config.toml
num_hidden_layers = 15
hidden_size = 160
intermediate_size = 640
norm_place = "pre"
bias = "all"
tie_word_embeddings = false
init_out_by_depth = true
lr_head = 0.0102
MLP neurons of a small language model. Each row is named by its layer, matrix (up: input weights; down: output weights) and neuron, and shows model dimensions 32-159. Each number is 500 + 40 x the weight over its row's rms, rounded and kept within 0 to 999. Numbers have three digits each.
After each neuron's rows, "fires on" lists the tokens most often at its 100 highest values on Wikipedia text that the model never trained on.

L5.up544:517442506516481485505499498483473472524489417483501473511498562585492530455448484530494440465415450462485513549443499528409527521606546450517417558435521453527508429527598491572523503548524501535552503551569482476440476487463508525475464524536494505482486498480502464516478470554469478528441561487494447467481451536559461535479515469501460510519521519499533551521465477490503535459437
L5.down544:533519476485506599480540516430507482499494412515548506470538449436494532555429508536490427494538487447482477444569543526509507534501495464498504484517543506509490469464526448434517515507408441479518530502458545470455498497430483483478558491520487473466534525574522472500537495502496453507445508477597505481582555472490563514466499447489505497475533459530571519519547415445464493488528
fires on: " in", " In", " for", " For", " out"

L11.up261:514511489617540450542515388519541569425477470499491497506507493502475553504463429486512534493509463582447459535521470542519502527462561542593478533512479523582505504518497495513424478474518487532530494523489490507573489454438525555536533492443499546510464503490403472523428542489517528524502516462425505507530474476526419492441488507454487539510513519531462496502458477508447520474587
L11.down261:530513568542514540545443532469496446487406542473503485517550445498471506447505507508567531528534448490481416493465475495519556581510517499522491484480556489565557520477494481458482553495505510481489548520567508522471424517478521425511458447538515539473508490565477466519469437467464439511451500491511471502439452502495528593509524437442474544514504540556478478521536478468471580522483
fires on: "-", "===", ",", " s", ".", " \""

L9.up101:538489531574522480555509449450531479465488553495468442519513502470425511462464478480472521491515408458465503528466512517480465463575520444605516499546482580531507532453542508487549482525552486505531468491466424546500524488365511525493552513524534478547507446513488428566422534513475538567465524473477501473540433549466453509528393519480495475504549509532518524524543517427585553518509
L9.down101:476567498481528514526461567507568520560510495453517492481570536507512474544458465526561526464526484490554499496505525538534575529518412603464442486486475452490498448477513474455458503507494490506499495500569532479563509539520563490526413483447561527519501515575529425484534451533545478520477499470464560514494517486524531432551567442467520480474375480507517427442458492448461476480529
fires on: "-", " un", " st", " \"", "et", "y"

L4.up423:509500497493478474500522483536477515518425484510379549481490464484547538503442545548492458506500518620510475559422479519464469496478516522599528507425436507523520542478500487413474505493452507503465444552495478455517623512535519521532521497489536547463537513504496418559543516509509493503493525487558480451530508501464459554483387455487459480570511537557474493533531469474537479480535
L4.down423:425534458568467510502495536547493502412517461478518453493396411498484515532460455459464559541491526545548522534562552474483532500503527503510464503458490493456472504522570587577463429454512565494500553572474541423524519465502476476546500627489512476464520512498504449511500447460514457534450474553492559525493461459512484513495452530464439516532517456554513430493513504512494527505541
fires on: " -", " play", " +", " fin", " champion", "ck"

L11.up468:505495530475518476527473506494564533538474472472471452438558461502524559444432422482527508488524502559428470576487522577466451514477488503591532497532429434426459548493564526485546499472414573505496499507480440494518507413549477473463508442584516538531471497495540536520493509473524472500507506506605463492473558520484496550507480470463459518505533544466575530529533502405454487430544
L11.down468:440448547496478525497484578463428486478530499585510460548554558540519498424450485510579452509583482480488523460463585501523547454533547507523470492409562507567522469495523479577500473427531480487523423481432483467540411488558568451501483489542503477521498555498456433510546520506523488524538550523462467448496492503475479444428538485472483489546487499511502499456401505556490471496476
fires on: "/", " l", "\n", "(", " re", " all"

L2.up342:486518506440548524525482475541475487484460475458453512511541554571552570504491524426504499471447509448509434527506468537446592504556537496522537583478462449409473517491579429588497452505438499490476500454478456558490442515470493485480485496532557434514421496427498496468483544499503576443488565469540509530504515530446431509431553485487439500523466504476472496496499453490591534456453
L2.down342:479472559526480434518441471575509540515508554427534462547447468510510472537537500545533504460543505483402425466514449428485514484502421452469570433576435537468521463514529499500502488475486417590530492472440508513452479505495588484493485534494502474481485493505512528583530440523534516513522386529519488506477420517484543526565504551514484467518508553531522476512561453490497489464511
fires on: "\n", "E", "RA", "is", "TA", "ate"

L12.up476:471509494539575514466513499439554454529511495461513437552456501600528458492488471491509545518472442555451508552499463550513455467557452414552523552500471468513476528532523496507515485503442464567526523511500457486506474502517482529432425399545502509511507589484497374550459508546464561460525454446503537502550486494551508571440497472483474502486473578462522543507525460462542513442473
L12.down476:492542520471488561522507507529494535514515486452535533429506481474456512460442513508522489514592486479467485417465511502547478481535463564512464501445498451492550525473463487525469446455497531508502523494511434564528546491447418556497583500577486481552497493446462464432540539485502486482468502463509494472514492620559468487429539510467493433481541517536475538573530548458492511506601
fires on: " b", " (N", "l", " N", "a", "ec"

L11.up625:436488583504500566466510424443503436563442528526534531497439547491465415468497503476559511513517570535458474490533550544448573444498540546491489494425497538562518504520501523507528455517521501543451555467467420544471494514512451514473460505526494533461510503494509516562465516499481481516459542515472480507575486493458451459458457415476546447481521480473529576514452404470556492580430
L11.down625:575478508490461507460473531516495496477451441459470545497460517462527460446539555454655529528501499541528559520577493527520499503499560493537626459569460567484482534520401474409523489512480513518496498460480505523444504525411489442481479420526523481495568513517516490466515489536495498541545548514506474537457492536470528508531489547425461473475423472548521494539446438514421510502510
fires on: " C", " M", " H", " P", " K"

L11.up152:461463521502566420437547537471526462508453482468521478487490490504512549458528554455520465475465483481460426571519468536493443421550443482535583503486519549492554567497494544520516504549529438501464517531507498446412473484536467497539480421481488413563542470474537457469397513502408531553465507480572515462546451543422530481465516493521498472490564483478474499501472517577522547447537
L11.down152:473526496490440513567484506554432484591422460528495444483519393487494560572426495510658586496492508492461466425528532460570505472500511547508463461512482450559513482486535487536477486506452535516466493502545535485540515510486469560424507544554464572521471520495543549512458507551469502458581514471372500487471513499498477491434525502456454538519524470507541537485491512479526518461497
fires on: " (N", " V", " N", "V", " II"

L4.up480:483457539558486469503475512458493466527472520463503548564508507502522475513474515524484541536563516466378494502527530521525540423537516550495466476480534496483465503597501502563562496590470536500471515514492515535465476513542410560488431461483506461556511507528509457490446500545487510450456508540446487519524481527537499425488527506359537505464590489417500562428468436521553502497498
L4.down480:552496478465510446510485505543489510513525496514532521597458487427534484503518466512491551524506483482555541544439470524498540523539498454444515529505475506471510412563461572496569452498554508493469434532493479553533516466531516507506541414523479638523464516585503421549455504540513559471420520464575547524501409463476544473442495530577518479557468466470402471484471526503405487486531
fires on: " as", ")."

L9.up604:501492516559474467490497501470521428560478516510403509512530526502543460464417536424518483494500508484505540453502501566434531523509554512574434564499500453485523495495440538495528540464560520510487493497516439448427561469512490528527570530462507475563437507493499460476483573478508500483501553509535502444463485530488493437453539501536497475489465496485491516514505522418610595486463
L9.down604:573566507526437491571577531477567475471519492472530545533474445521487440504469495617537503500489520502510483478523530522493527437536499524476515531471455556490509519507522580475536576436524442518553520481472471474533509520439489522562543460509520484448514464507445462455512456531495445511441523479534481539445433470501524553509462464470525406446515431477542466526501546500502520555490
fires on: ":", "′", "°", " O", " o"

L7.up107:451461460578493476494502502525494558512486545503462482558522504505469451440457493507524514510487465481511467539418524534460563482514449556501495453427530468477544557495521523506507485539627477450518505498532486505398476455486484457495508518479544511516465559518452506553462456472528480498505517450508515489519452531512472526508486460430531548525490495454575526517553558444539495495435
L7.down107:501529471536491489451549492445474552505516542432443541518528459480562444509448541484634529513477458551413508461537537386503490542483528473468486539531495452509474547493509427498463462496481518451487499475490419493554504493471479634496525428515405482492541504457485564556561471520474499442490503500500528512519488496473556553528555489586547513475508513553490491471510473478511500454513
fires on: " tr", " bl", " Bl", " Br", " a"

L12.up564:512451475515497493505511429480456534458533539489532544488488493559485498521408505475497506497433517483447488506435545508470498471537518435582430481522528539450461509541539500505531452531538536583474541519480419474478493567487484507480528511539435539471452459494573469538428451510447526493520537470493451460493447515509423510456560461397407501468455503458559571534503498451580562480478
L12.down564:513525491593482532513486553505475495559559434525526469475467523442483434441455515420578455523509482512512583484538482534519505526505518495448502536536502526519501535480513439527465532489468456445566440526533484548521460485507470461476453513524535559494526527481491477475449508406537490421512535490521516516459546460486510492440452607583520434505545519422462552563506470502432428519477
fires on: " in", " In", " E", " An", " M", " N"

L9.up393:469432520536479451491522493469517482459563485452517543441537460459437491483413449446517517479568448584478393553501511552458514485493533513513521491535481511508501541479557485506468493480484588502508461505556451461484525457515490480430612495473516563515499462557490542544512601515519515481530468462597558484530544529516448546411407496518501522443506524501532519526511483565476522497455
L9.down393:488436478416535520479417473499451509489502494474499516552555547514464525533548409557551458524546518554501551502479535557480418517501512523497502477531565470607457552529523519462499517506494474470487479450511484543493474525498553452484554533596493482557555539508494468516541561456503431535506509467452520488473532491505524515448476493388477441536530424554508541467466506474561549521516
fires on: " l", " s", " and", " years", " Reg", " re"

L7.up357:508418451494515506492510493478551479510508419559499531491500579516480489494423538512509551440487480573528450465469536551477503554478517502508444385432453519553466563545553489501478552530444541460510461559429480569495593517476444530448470434533467394570476483502447496525543459456523529522451544472537514533556564526436506468489505447551546516575526489464481480489540507435439506484429
L7.down357:533533476512474481480483520603481488545520467515497525498508470547508499584561498466445472459518514510535516482396516525512466464469483522502510530486515564437490462505486487435489476483517454628553456413497481548530472488541484534425545490514522492505467453539494487484417428521430577485523429514513495524561544551521525429468513535509560509516463529459506503514474507471556516485473
fires on: " (", " A", ")", "op", " App", "ity"

L12.up490:515461428500506500472487498440508493554464485508485477582518534464535548446471495475482526480506576449505500493506565528481470477521413529524437519521507525468485527436509465471499503519502444497446536504514452544526443447518552528531372477504529561545537555481537468473570495492513477452450557464391555467552489562464500507459504499489495491543476499443477598490519512553570485542552
L12.down490:522527501531517536500538527503467502575598537474510491495515482523440528495463457542469548509523483464611499558477476473491466524461423568547441449490489483486521523466459388587486510470503504535527490437459508523461470464524435479496540511516474568504512388564490503476484498476486545480540546500535484507493550544505476527498509466517539586453477517540527448509534418539523470472456
fires on: "l", "it", "00", "ant", "cl"

L2.up249:501480530551510505509488485523502535487514444480500533515488405505535479520473477553415500513450520489467492448539510532512427443537511430567505488518466501392573468483518483573516550548447570488501421551538483493454565540528492472496435462520461483493486486528449478531505458536602483482523493505546540549535524599461505502491477448422466485531505493534515558444440554451469497435502
L2.down249:537477612528478602480553542537540471444478453442501538451478493482517500522495519558524531546470486539469528464491411453427547495579527481535403477469456509501538506425561478543537490512507521454495553472508545501462458558464533531543526480521577523480582477470440448527470489493555402519538486511535514492426510444509549487473440547512462487519476508509417481453517485489535490449506
fires on: " for", " of", " &", " and", " For", " in"

L8.up472:509535520500387437509514444524470476491481519492495461529542560548412497512475485473490476496487482539471480476507504524498553482551568454526519520478525451468541492476525477458493456601491482477485544539510376500561605454481517548534506515503472503583528477510565488482447473451523477563497530363570487509481571480519472450439502411462492503524438503424468491485507576458447519532550
L8.down472:563495513540502495461524568458499532456458495543528504469505528512461464434497422537544552475528497537491533521538472526504467546517602533474422471575527536511517477632502432395487478442506465574496497557531478495509483491556472403510538541486530533522545517480466552559472499459540457493490477562544480453437469437499504490504534534461476516488468425495503512491475538557414476549491
fires on: ":", "-", " of", " a", " in", " and"

L7.up436:487442478529444572515549495475519442490445549436471568553524571587524460513401572506450540455450467525504494462507553524482531479532461488518504430456518509513524544495574534502504493554575473531529566504462500522472516504494525486531547542534478470489524483475510495433430442569369545531516531562473427531468554458497497535485482442496501489520539441533479470543511510438566545496496
L7.down436:477519505507452506529476443370534471472558549542487457514537483442448477561478425554462498498466497546427510473504467489523505536578469549448502526572503500486391513524529509558552554469471515481494493493493504553545447479548541502440531586564529526451550536477481487450480456496509483510478400492552476508479509497468491532550515562510487519485574560530533523472510458483470446459516
fires on: "es", " As", "s", "as", "ys"

L7.up247:458441419429492565490449481491508461527520446479473498467520539564494471494438544508515557417509503527537500543543553560462467478486413545537459451401524525523495461515488493436501518462514488456470477518459482520537569500430487536502507536573500473531455484500484504525526548461499464433565525435475553491500560571571504476480493523504565445461581517471460465552554511513492473576466
L7.down247:580486480488509443533506489552469527505472551494487452556463543496404450549537489452426485534517592439443484452458516456492537465424463555550600530523469510489562482505415516509487494535465463526524575491470512502526467489488530512527471513521544507482530508483424443478579438489484417498573499511438422564493495484527540474480518517452549456506511563527487515567476485525503464562475
fires on: " (", " ", " D", " age", " c", "ity"

L2.up619:517540471540542434538444491497477524552416472490467556528492497569610570486439465500494507497483494570452512523487429535579446418538495543581536528512497531460521474483517491518470476522522475523467560592499507443502530513510493481523494476523480499468492553456473479558534521575533557529501396507506537506475525520415465445493457443500421471520520502512465513540413556539563519458486
L2.down619:494522500521526562471526415548491446584545557524473524478457487477518437473452545478497475511503427451501377491465509520497473502526494492522501462537431468506469550504481492512525560492512407444529517511518500500489507556498512454491449514489486518493505448502495549534523516443445592495490525501504518412498556440633489486504478511500502522572509563495447543551549486541498481474466
fires on: " +", "RA", "US", "ber", "ou", "E"

L2.up590:528469542481532476497482486509532549418453533522483544463483486542513586453477568509432520514539510544514480530553509520520437518528517522555488499465463565539567481473555381487491505504505528499514510499516524466487536503514522565446500498481454537459514488485466475501538512524520495521541422451536481484522576563514403630422463460469476456506481579485463521558413478442520452445510
L2.down590:532497504517538567465536521578534527420504492481515450506529572519538517494465474515504491523468503391537571500470491446514494486502536510471455483455547497562524474462475457469554522474534459534461479453528543525513453507457442490579538473589515522495591458406482439433495533440533566511493525533505518524405478537486536450544531491519540538488462485522515497476552504443453531505450
fires on: " of", " in", "ed", "-", "uring", " Con"

L12.up236:459546492495473518616545481530457472514419451534485464495440530511484474502521486500516542446437507561491459483560502525503479467568519499567428546542458529522512493486507512525518486558484504476426472528488481482530534464527553521543543460457537434535527502411485519471421467427510425421539468473438517523523441536534482507443512448521497513466553461519478523569489500524544484502468
L12.down236:474532482483448515490398476502474450517526470530475552499422539519517577421470471553492510588504529464541451453461543537519399496520496504540538488483437507477570573582451519585437465467476534504523527459494493547535474458486478483516562461507532575471461520510508530533526518469463526526459481478503426503466487512517534515538497507499456473473477553501461550544498477457549381587487
fires on: " Ch", " C", "ct", " S", "ent"

L7.up158:513494437498532511497552454598494535493437539425507492569505465399525464482518527535488543487540467518548449491521551538527480453487467493458511485470498508474575505476477510542461510512521484392532536480557554544460460515498472474429532502464525504456564517517487488492477523477528477587493492449417548439576530455552482551527555414446555456497447420482500562533540504501555488517506
L7.down158:520478411528532570486520462480462589547454457501482533579535439397503451512574584574518560507473445539547491442532459526526452525516453552480487492497479499439519530442453513513421516514480510434551546517512468545479504480514450477498493553492484470516567492508457488482555535469510528490484489464452546521508404507599487548489540471504572511523399451456516552473570509470515468511537
fires on: " tr", "r", " Br", " Tr", " str"

L12.up196:499469523528483492502537461385480494501482477476495539490465543543515557447446571488543560386469508548458420523501519564481486509564537458503497529485456532536514497459555485581515458534520504454430462505490498486460561511539435528510428468456451464507568534467540554522462521526497485507486537533444515492534458548440443465448421410470524521461518531503510478520457478488534469425416
L12.down196:469487460449486490453528500456531525527503483565502481432494550576516511531535527462598511514435527522464479531487497477515463524541538524451515515433419519465448562509462512553445474472567478518470461412469514519574516538458498505513521487459577462512518525534536542506512501459534605463446490448501526532494533455432498499546553509463461511512476494456477484588450508458465550446469
fires on: " N", " (N", " Sp", " S", " St", " C"

L8.up389:498510495494478402531524479428539511481452534525526519575468476482518478466424393499516484451544445524465499452531529523475458516549498563502538515544525505494570495446521449487514431608517548456468520573493433440442485489442518575489515492506460501583572513464452478584464459457503495522472546439459527518535455518504455515480456482509499557506545519497561548476540477530447538502446
L8.down389:427571444522536482510485498507563521546494582472446471517513502511495512595554524515514503560502467437495464572490533522491553497507496515493525506497523450472519498498449487440453438513463479522506517499517545500537461462515488491442473422482549495523497519410521456518528489504572486525529473487488498572514462418467559507520483450500491453511477475523466561607472571525436625419538
fires on: " a", "y", "I", "t", " to", "d"

L2.up213:511550496491492436519520431537498506510479533531420524613493492538579441503434498490446486479426529573589451547470460527521474474498534503515494510494449455537502516483565550428464493520527464490501445509521556555502542548486476516504522503487502498478483513495504477541547482588587443500479498448529473551496534497414509496440449417491541439514447477555484460518509537509601479410465
L2.down213:551458565506509517473461531505507478447516434563482473478465480486540455543513502519461550529452503501486474559484541446577515522527480514450462501467575481503518472519523504486440467472503447454478489435537542506479482543544421521550438517500513505492512481514531562509454442443528484520374527540521437467492527474463496473501507474492439459648576474548453490483550504462487562422550
fires on: ":", " +", " –", " -", " —"

L12.up549:494414513461505548536521495476458485462498528500446506479467604511511568476425491480424595391529500476491475511515482521477542490581452496515503496548541468565512492426545513436557463543597524540501545535527539544539524495525537516511511533510442568501576430440527529463505432485472550482467496527505491436472495485552539438494414478503498525555485518515461538490504535462470465483471
L12.down549:502495470422568454506537477474550587476455475589449505488468446483486436521568470546441447603479479521473557587457465537482488473443550427577584503483437531487505460526516525508464559506436584537463414515547466510542480516514529491504461552525488497509462473460558456466431514548485511473464523489509560492486531512458541466446455559513542489518494491497480475495494562506517521420472
fires on: "le", "s", "re", "av", "es", "t"

L9.up610:557484539490520558522519495543507418535451495476507534500507503551564479478506481558534445561483489497449397544501486543434532471561437452562475531423486484489527482496520575536517473529463498474476533504527430524461459510538407541484438513503461478501469514508461487513476440516517479508493591552489563555555465480464491467440469491542465468446594473491485580495530540489548509477433
L9.down610:512520442453518513513513509566564527442532548455538509426467436490583485492475504504514510542506504565463501483515480530571561435390475435479509450466567572516527514503467480473470511494559486544489559488500461512547440470544520484538501526487454459578454573470544535416523461483581487471446531489437531480458463511525598481509464534474515435492532545518480523464452508568502517504519
fires on: " |", " (", " 7"

L7.up370:505521521537546459509451488453502520512454516461425498556531497502577551432439564442484549466585518511507504574521501539513523501486512490548503493471518547591461504536525469533524581499521551480496512463434447548513540443478512508523537510427513504573439539458518421455511486443533484550491457385525496478455502535475490512510461485454471560510467588493467530533458516420614536532476
L7.down370:564454526509478557478467517469500464474430543500523571510508460498458486543471511536559498519505442507504565506469533502467496498466595469529425518471514465574471440537496509489492486467554448625467410517553521501563539478508521485528535481406483569539551424501496488465441492437554516523480504550579458483444518521497494495524445544460453473451520491553494508498485478538489552551474
fires on: "-", "un", ":", " O", " o", "ett"

L12.up222:487521431496500551518485437489508520505474480577445548517485465552504455498510529498491528472531541444556478501437532533432482502572477532509484556543494503519516497440516484501551502552578456424528542503500450492520458515517474518437497523470505474541510455402531563445501475452534499546523490483522504443473517532474465484412512461432490467598483462436499541516505470461565524493554
L12.down222:517474481562563488555499381475597540455552585515527540467514450476457493463535514470499470501437529520463527497559449553503474535461503482539436494496515503494487532528446462556497493476471477536509519480494548566440512517497464579488479478488464577432450491485474529476502577508547528432470528549503528485528526511535508453570449479467459535396488444556483495499466494508452509497525
fires on: "it", "l", "r", "ill", "m"

L11.up386:479491537548472491540467498505506456462439489523434493492547580514485436440495501520453544474481492497504512482525537528445500536590524540501543514568478513553605525513492523458505440431558519452495479489467483513548453468458472547465487538452507569529588475486581525563499473469532559513393507498501502513551459456495484476503534459451576499525512540482482514545471571573533495454511
L11.down386:480503553451530491458537502530505474523451519482529541544470506539449536500529437531517513537537499510515451440554531458481459386507477456472483465414460495441445460506551479534524505503469458510504536592491502433511534525581558480580477471536471409528467432518440547473444562519502482531531533529486485529502545495483558486533443475525514582560429516517487511492524379484465514537448
fires on: "z", "on", "ough", " not", "om", "E"

L7.up507:554502555513562519505525510494506537498505537504438522488477499482516466459532455447458510579452507562461508567543540523573477513567499559492513461436456507464460531478474551478505506547474466564496511550529491555506480482431434550480447470515483407467542546588517468500518476541492476476459555507519479474562539505444488450522483460441433552472541476548527536504572442464479406592492
L7.down507:488491512522517513440551521532545466472473479470581503500565528569478517460493454430545510403491615451557507524545537404489446512537480488498436508493563529561533534500548442469464457490544522519480440524456535445431548445484556502532515468518534494518459437494532496456501535498551479528583490451457452507519537498510469541474471528490528511463448532502528508490495502491523503518467
fires on: " design", " million", " work", " it", " It", "ew"

L2.up380:514523564497525439511503471517545487544526429501501529432486473502485519466505514489564473532542519559439482497449567533491469483567496612549412503459513512521576443498479411435546473435577486454468493492502401505526512433497467541484495506470425504403516488518481489524455530475476497498505464488484519534565466489459498490465507476475515514516508522448478597532502520498485488602525
L2.down380:519516510480502483564419482479490501471507551490494510534491487509489480470515532465764463547463493491535546469511551353449515495477538459474553492527417519478457442427530532534442451546481509533481466521491522453542497511498516494529417477468505553533539522445488514476521456495478532494449543530548489496493519518483489496502485522523504498494462479580526439469510484535502456434488
fires on: " T", "D", "\n", " P", " M", " s"

L4.up571:495438463471537514557480467451544533494497541483453494564508478469523577458469510465491490449484509480543530517446470531559510465584514451496525458504502448503542516510561487475529519525524475534519545531558490475462440546477497528551514519454500475530545546472510441524481511615529445444437456506487452467604460497462480549551461464480460461482528517473483649495524553535551515502444
L4.down571:520468463498457514528505554537534494537504448472488500535553555517559520511555409452486453520482494494520486471487553516481534512525510556492550487488508480449527419477464519460572532484532430478494454537418516479443513480478570447465570483556509442442556482546551480570442423555450512466538511528466508585433487409434503480499447491507537512507513537552547518507503450482486517533520
fires on: " se", " qu", " le", " Se", " y"

L7.up36:495498524512566515524542474525482432430467484498553534498513463574599500494547484533497472531540508556502416529462484535463522500514451513511452444416472485459551446462477514530554559468450460477445447561528494527443454537511485556445442546556456546518509536526458540505451526565508529450467474544555515486573513439480502584516439478476517503475546497439573526459504510530543446525454
L7.down36:500483471489485524481534473490561534447519466483535414483545437549613490530478455568506522520516462527477451501474477505530480504503487423542503533414495456503475525501488492495471502473504509596416496479496497472563598462529489488500494543454612495563515522462469496432530487460523486439479490519513512560471470500555545521480510536507450429501535570487440479566494495459465486551483
fires on: " |", " ("

L2.up430:523508499529488527573519449438522489495466533514482507487519511494485527425513531502450494496456507521487503494452511528556469516489533535529494550525523556410515445488481486432532531504437544506537567524555529489500509459488457519489491558492474513483467562535521473531564548503550456466467452438493482381575488480452505487498539444445493543434534527466431600569500482616547460541522
L2.down430:485459516507492482500487518535451455478509511464512488461519485470483449532494490482512564507481543457456487523515474510572512509528530452497461543524510483528534520544460544542525410466640501511392546488449515474490423543515514439538460479515560554527488469517538553540524524359536474579476479449479529530520464503470457563482514491574454511468523572483505482417565478469525493484395
fires on: " m", " him", " f", " it", " is", " work"

L5.up588:519507478531528487555490474529509477487458546504469560543557531502521466541543437509448473532462488535509495505520468529431546427495457582540520438461515520497614459432470544504574537576461440430499443499417479514505468535530490469490523504533475534477495532525516448533504538529535531423489472490508527528561492484470513548541393511485487473485581448472572528481574545498530469518488
L5.down588:472495477504508503506535490510520507486468422453497433495548474570518505463481510525471449476522489474508471529458486485531495494506508394568533525474510494528426490532481480505458485498493484531479543485551472454495573520579494488515530539482509409555596529546499559478549494443496410479451498490557504538496554492602525535438548477411469446440562551537473462507500456535506577508491
fires on: " |"

L2.up75:496510461498513449534463490509480507485506501519469570498493528578611491461486547486481516505514472511443462470489475523529445497575532452564538522518417567440475470446550474583462452619466459482489490553494524560506508528458469502451513471495514489467520540483518525550555495571550597482511457460497453468478487546446472499464483416460448524504533516561501527573526439540558481422423
L2.down75:534468436429520481519449464503501474504521511551462495490442561446534468542500549494424458483514479548488475505484459494526540509408488551460614500557456497400579470582473509531526544482520458491576472436578442478543472550487499499575474527513518502430467410489545494488484510530475528443501505502565462489552433512489570537534487500532520491524547558396467517546455471491488478512499
fires on: "E", "RA", "R", "US", "TA", "N"

L5.up481:480446474518537505549524445550501513500502519446511489557506425430494506496378470478515524451549488442530465575458510532545478500577510473539507482438493465475538461434509507443518543557525532484512563515517467516502435522488463523482487518449510474517515572520567394485450474487446467443491477452492444474581454456490524545549495466488497517484524486481527528521547485489555481596476
L5.down481:468542592510447473505469569519518488495476539415486502449510530488513447539493445406489514480479525445528537430459450578545449474472501500513536536492511479469549491538497519497497513487478436474475518557447541463499498518503515532528537477518552428504516513546499457504477524580506617525509505531437385543472477501483507454531550501487500484413502543468462476530515524536477548491445
fires on: " m", " o", " y", " w", " ar", " le"

L5.up8:502529441489447494490500490464500409544454533449479481585504480532516498463482525488469513555572530549399490470526476534494524527541544499530524526575465469469463512463511451499539530562536559485464539529446456467526535461530484557563461412462506501532551573517486442488502578515505502451447506551462525507520481535546519513442481512472574545467521473466465490534501511493510446501512
L5.down8:451449483469496440531487518496485512474472592515573505590479460471503469517529480532427516542522525406537493528528476503521535400596453471476524491437524496516456425524521513489550528489490466487481454517457561554498542467596534456505434465513514559548539548474477498494517486522516533518456549467550624459414404504498472527519463469557525496533543496516559525501556498507511535469502
fires on: ":", " as", " |", ")."

L8.up481:562452451553492470518574447459490564506422543506515521576435582478500504508439461545503478541476548502501540517465511531441509490509577522502528465560550575504503563482505470455488437570430537472494534539470522512505482523443489529503569520465500493487546495434430429512461491479573458519538492545419494534575522471494436483571480460529465473479516508523490569467460554458539550430487
L8.down481:580558452441454520470502503509503477481510452548442545443429473517522503516548520523518516530467465547496555504497470488523413484497444460511506517436528507477550457490515474513511423518548503582463457517558475428555477468519537536414521467477549502487507585466485441507548488465485467512543505449529480597435477480436474450504514582550522416514521450469435534522523591499536452530397
fires on: "y", "z", "et", "t", " Sh"

L11.up255:483479462507557473478527461525475440491494445436533519531491569501459536396494513489522470494481493565462550574485512548516513486480506494531449506515549540532498505449520461430448500472446503497488442517509482473492606515518491495458536513564528472467544503470495480567491502505538553510563501505501421510605483467486512504520420408497528554490492497443476576462471467530460434507440
L11.down255:539506543463511578452495475436484526509536564445506514466429536531526534499503487498528473511534472500451472480486486500473421533526498434478566506484473512488481449491469474474478491541557538411594499572476502567529525580544551466453487467531528495519508522478492493413478497536522564532478513445519521511545522515449514535527496499510528496587546596481506497450564481370421449425532
fires on: " K", " T", " v", " b", " k"

L7.up577:535425476448479533519566477499492408476457519531425477533490491557506488501467518491481505561429458535488496495502494549448575514518459509470443532382556479506607496505578538510535600492606549529496533518485510531482527414525478509465460528525465454429441502498500542521507437498470499462504475509562472499504550525480530562413496441503523440502545449495536483525544520579477481509442
L7.down577:455487462425530468516526541428488574468530502530446494457533426484493432486483484473473467506524569541490472495449517501535556397484493461544422549500485439494517523541531582589490552499493514493507465475522475523453424479536514596519451494516511558461529522461468510438495464496432532534462472482555462472534473576423533501510439585552494495545489479476554463473514517537511538439487
fires on: "s", "es", "als", "ulation", " s", "S"

L8.up286:487449568568505493567548500436498521484474522468472595569474521511495544491457539444533506526476464490500436543571497542471564457496465516468513444500583541495521481501516495512513526541450468463492545500526557498457476494458489494543477547474525436531477468511495373499478545509505427466525444452459521525543490497559463482523487475464505504489467554426528592503545515447587521418452
L8.down286:579536465426541517419433487514498553506429454501566464496598500465492543552444540528482513518468486504516566428534489498595457549558434485574467551522513453494424452536561524523447526472486530525489528487464442560524527489515563451488485500494486522549468446456506510453520471461518555559525534470482413514484495500424462459525562460527517523507564460552545509498492432469463472490489
fires on: " Sh", " S", "z", "r", "ed", "S"